Part of a small language model's weights.
Size: 13 layers, 4 heads of 128, vocabulary 16384, 77.7M parameters.
MLP neurons of a small language model. Each row is named by its layer, matrix (up: input weights; down: output weights) and neuron, and shows model dimensions 320-511. Each number is 128 + 32 x the weight over its row's rms, rounded and kept within 0 to 255. Numbers have three digits each.
After each neuron's rows, "fires after" lists the tokens most often just before its 100 highest values on Wikipedia text that the model never trained on; "fires before" lists the tokens most often just after its 100 highest values on Wikipedia text that the model never trained on.

L8.up827:171122154135144161076107141171103144095062151123161095079107175149132114098175095166141161091097201133107125114161158097179147114060134113098152093134125166103094108115171068163100132132126111120161125164136164102124202118178087126092125139102159127161140163128063172096124105143171112155095145104126148141149147106131171126134162091140108095124132184119142164088167143086134133123181110078122099122108209144189153109179151135148151147160176133124096105155092074122153127078168169093073133106125153178158119105107091153121121146055073136160117085096092150121139130155085128128
L8.down827:079115099163087119158176087143143154140154135160137173093123142085161103131103097153140127149180096102147104142136111124180117149144097114188135118065072112137152077084079126223087181109131148123045128152166117109168183100132077128106147145122113122124108146163089152157048117134158141175092106177157128066153143092151104128121136109142169153125134121176090117125102090126173160100117140131123167133077097093066123125071072112140170139166143114171126127119183178088104105141089138196160075121119137140175186116173117088115146180124172179095111096135137148139119141088154104130
fires after: " |", ")", " 10", ";"
fires before: " |", " 6", " 3", " 10", " 12"

L8.up2114:091118148148120177094158097097144157183191110131106133150159120183138122100140196111104073097154119190123127131160082081123126124145144107096133091167125098094111152105155132094182109093128194157163106121139156142094108172192144081126082107192149115101149188146148201115142200163092141107137112190141142080172168165154119157144108077150111144132130129083112109114132176146153133129060136129094194169133140154124123094154129100155100142135207154044146191057115169173125162116129117134118098082143110124130155124138088126151150134181117191117117178138085137146136150068154157186
L8.down2114:158114113068131149130098150126105064149177085096128109123135118115162124097201120088140138144136208083147111113200109184177124158040135134075171140052119089134153124144070095149185095145110194133088124127144090154128169116098120135118062096128111097143103198114126177096152127090135163084125162145091161140122117115173104154134176086087114082137137152076121162206170150172190109138103149127100132118150121132124046095113139072196125153215171135139159094096117105162135136114167113089146092147145172141125217123062183104176099113143137094143106149131087155142049162182133122149
fires after: " |", " ", "|", " Party"
fires before: " |", " ", " Candidate"

L8.up3046:223114120181142112109123117111149148123117136141125148111110132149119105190113163137127130131142129102047138099107121088147121153104108095120037139124142156140090118175116143139099151126131110143105191164141184113187159163149135103170084098112170053136177192110091063111110145168083177103131119116093140094071162143138140142161140140064110110151166127114167144112089126152128098097161099094056121085174136154092121211125193099108079080119139148124185101147120113106077141130180088133125115191122149136122110066121151097172122092097143117120133158090103149149149133157133174052
L8.down3046:157132085144166137116136130105166088132129095131104182136131108101126087184155120129145172117099166136144135086128129152068192165118096117140135070107143139101103113130107132133098163134100094105101123109153112130112119114122128078107159121164091131112091136084198101136149120106110119161140185120123139105109166156193172097141108149148159105156103147092138134165126122106158108140129114120170134173126139143149148118091156141183123099102181105143090183139116090097104123152175120115177130148104112163152146154143129146117148088110112080160119144121180128116143142048142174167
fires after: " "
fires before: "\n", " ", " by"

L8.up745:146093147088178121118143130112130120107166145112109125101115112123169088049134180032121145081139156132155156134200113158084141085086090174083081101150132149136145142142128151179159135120121134143151123141107108143121137157178090133120123076073132155145102114134146154125110157179128104128200109095136145077097163081118095114140108147127146138107103219146125148192148164069160098153074102094110142101154125170119160107131168117109130124176172156095181116083157111203139107130147076129094158112149150165074150146180159110164122096114185116120071114096139110110141113158183113116
L8.down745:106124117165121113095145150146093173122129117085144154186094080074113073085084140092084089087119143138157156173131192081135109172154122172169162176146163090112129084092106113080178076116110092133104140121117165163153180087096095119153158133130129171119138112167081085074128107209202076207167162099176173089172115093142102115092138120138179158114020138128154117152115153191156144144152128153114092114141179091181124117141105094154123075157139167140125131134142118143124055169127161175128102089150139087141101124081142123202200113116085089119149125167132106123173140151084138114
fires after: " |", "|---|---|---|---|", "|---|---|---|---|---|", "|---|---|---|---|---|---|", "|---|---|---|", "|---|---|"
fires before: "|"

L8.up3135:145146114099126076158150161114116148162141205100142145107082146128104092113073134113152163184132132151175187149152173145177148075123101124134132066127162165145132127144107068188156116143143140128111129150075132106154158183084157118130076127158111114084123118133157222099133103149135140074156120098117147132150108171146196117152106144069152162144103092153143121122131116117096144118173131139062144141071099050145165131198121125144110084131071136127084113130140125174142194079175128129145158109086147121146096067161094120095174122147150050082066079112166108078104143151108161123
L8.down3135:120171127135151100111108108147142081112196059150128095100119099138108132112118172112104085104105159131106107101067123104132137144164079128090156106153150096097088105122149063149128191113189078131115115082146185143137133154130106123120098112104183099152129127136140102180147133146178114151168128137144060144047118099157121094087174108158125096148120084132136187102111105155165174101165120110152121094109070138193110136116179139136100093126110122147108133120129157142189136088173113164142136152135168059087135158150111139170153151079114083083077171076116166139163087130160060126
fires after: " |", " 18"
fires before: " |", " 0"

L8.up1762:191153113146100167135106168199132041095191093124119098092109117154135179119078141101127154065164136124092161134151127173149161158136114137119099098109076140153140140126137145127131104160148187125140110070151097147066135110180104148186109081120118109134139147155151117132058144122085056143025112118114113138146118172114107136122077117117118081178097106151156106147101121118155138073160084122146117130089144107111074140125158122108155115149147136136170121108162147140122125128123136072085141150137086190153180088187110121104145183146130146185168109152091121153116125113091182164
L8.down1762:121048125102221160158107141110116138187050232118158136140176107134135147131147092129114162165126106148170114199135107111123116123102095066122155137160156123062112143116094192177116094051129057096113141138148107159193132137108153081126062130131111085123125156155106127102172175155206137145192156144192138157145172141144134099066112145116099082126145095143114130088104144151079089184164128105112105141201102185118144096064128154099169087122107045151128125155116145120110155108119124149145104131112180148127174129110164011209148128139105121108143121139130120126156186114132096160
fires after: " |", "|"
fires before: "|", " |", "ir", "\n"

L8.up935:164151126069079086136135125135102109157089129091092131151154143154099153187108089162115140172164101173185121140130121124131148142078148061116132112213134139132108147143131174166121128116125132081127149166163103090090126105079151162118080120109132126100132117150145174165079102138121162148114181137134083136119099150150083155157137152159147127101170057143116159107123126152131129161088088124117114092143201125143126144131128093125143126141133170139165114176089160127197120114143113118145119049157128105160097101121115098127099142135078094088094141077096198062108069167101085202
L8.down935:180085145179127135118096109144181091141082120128145168133072136152065192126115070123090087148081120115180130117099117118095095140150218110115140108118158113091161124165098134130164131173080153157128126160135201154134139189135145119145104120110156114075142134113114076141113139143131163159128115130111136130133114185175123097118149049152090152143079170125154096138156150158138206120137148141134087114126130105052031138161137165173096134168126161094158148122174100205109108198147143123128148085201111128161074090094162168106131104080157132078123138142143163161112150123145146135
fires after: " |", " 3", " 0", " 1"
fires before: " |", " 0", "|", "\n", " 1"

L8.up3279:109130123101113091107101142106066149163146122121105132093073113133142040124122137196125090134114138079125106124135091122130164102169159081121139105095144099162072141105120152166102087143147113090148191142126168113163150111161168115100129169136054166157129159090141144118122151162101068134126113151092145127087115108113125096129139149106081130112173126068113149138128079114121134126140156119071137112134085186129142141108183099178144146115129085156117088136113090142131132105096162117114083072167137170127168072158158126095125117168111170136100161098126182128163109135169071154
L8.down3279:180155138120098089169106147127163126124189137138053186128136147130130166139168116094136110147130095100112102170154126104133105154074180090085111065110174180146064159147111089128147144153145171133133082117163151110143177064165164116110118134080133126100183092065097158093184164140169137131112119081161126128132108177127153120166139114118152115079149081163088122140128104120121230121139074161157161110048081153080057123131114133160111164094122108114112163069085106131085144134116130026143138060176132149187119092168147032126144082125124104179095113130111128131221138090140119143
fires after: " |", " 0", " the"
fires before: "|", "\n"

L8.up702:123142118107150125122104111122156099126116137117116179093135106085080127132097115139149169142143095139174136133144094118121164152155071091118168145112148121150077168053134147141162077160160110132191094065150090148151139109055132135105069167153170084204157136164155130106109215164136077168148134138112142150104125204079171085141129116167158141129122162160153131137170129151113140101146100110167127144048103106117135166176118076172108140140122122164146150081142169150110195170096164128163115074119109160139140118173144079098163149177106107085078100199077108159154106128094118128
L8.down702:155170151097145152092076168170161143172072196119095164089132142139145134096173168158138160144115163123183076125168142067163199144100112123140162081114165133143131135092173119150152165050135179172105102104075106131142101149116152133142153081101140123120164064077071149163163135136109116163146115113162122078107194122085142060086130183177130141135147118134137142196150098081037131126126130055183097105119058137180113124147133066169107121138136098109142145039078157176179151092148121108123129126101159169125179102099099112112138149085114063106069142126062104116131079092138062102
fires after: " |"
fires before: "|", "|---|---|---|---|---|---|---|", "|---|---|---|---|---|---|"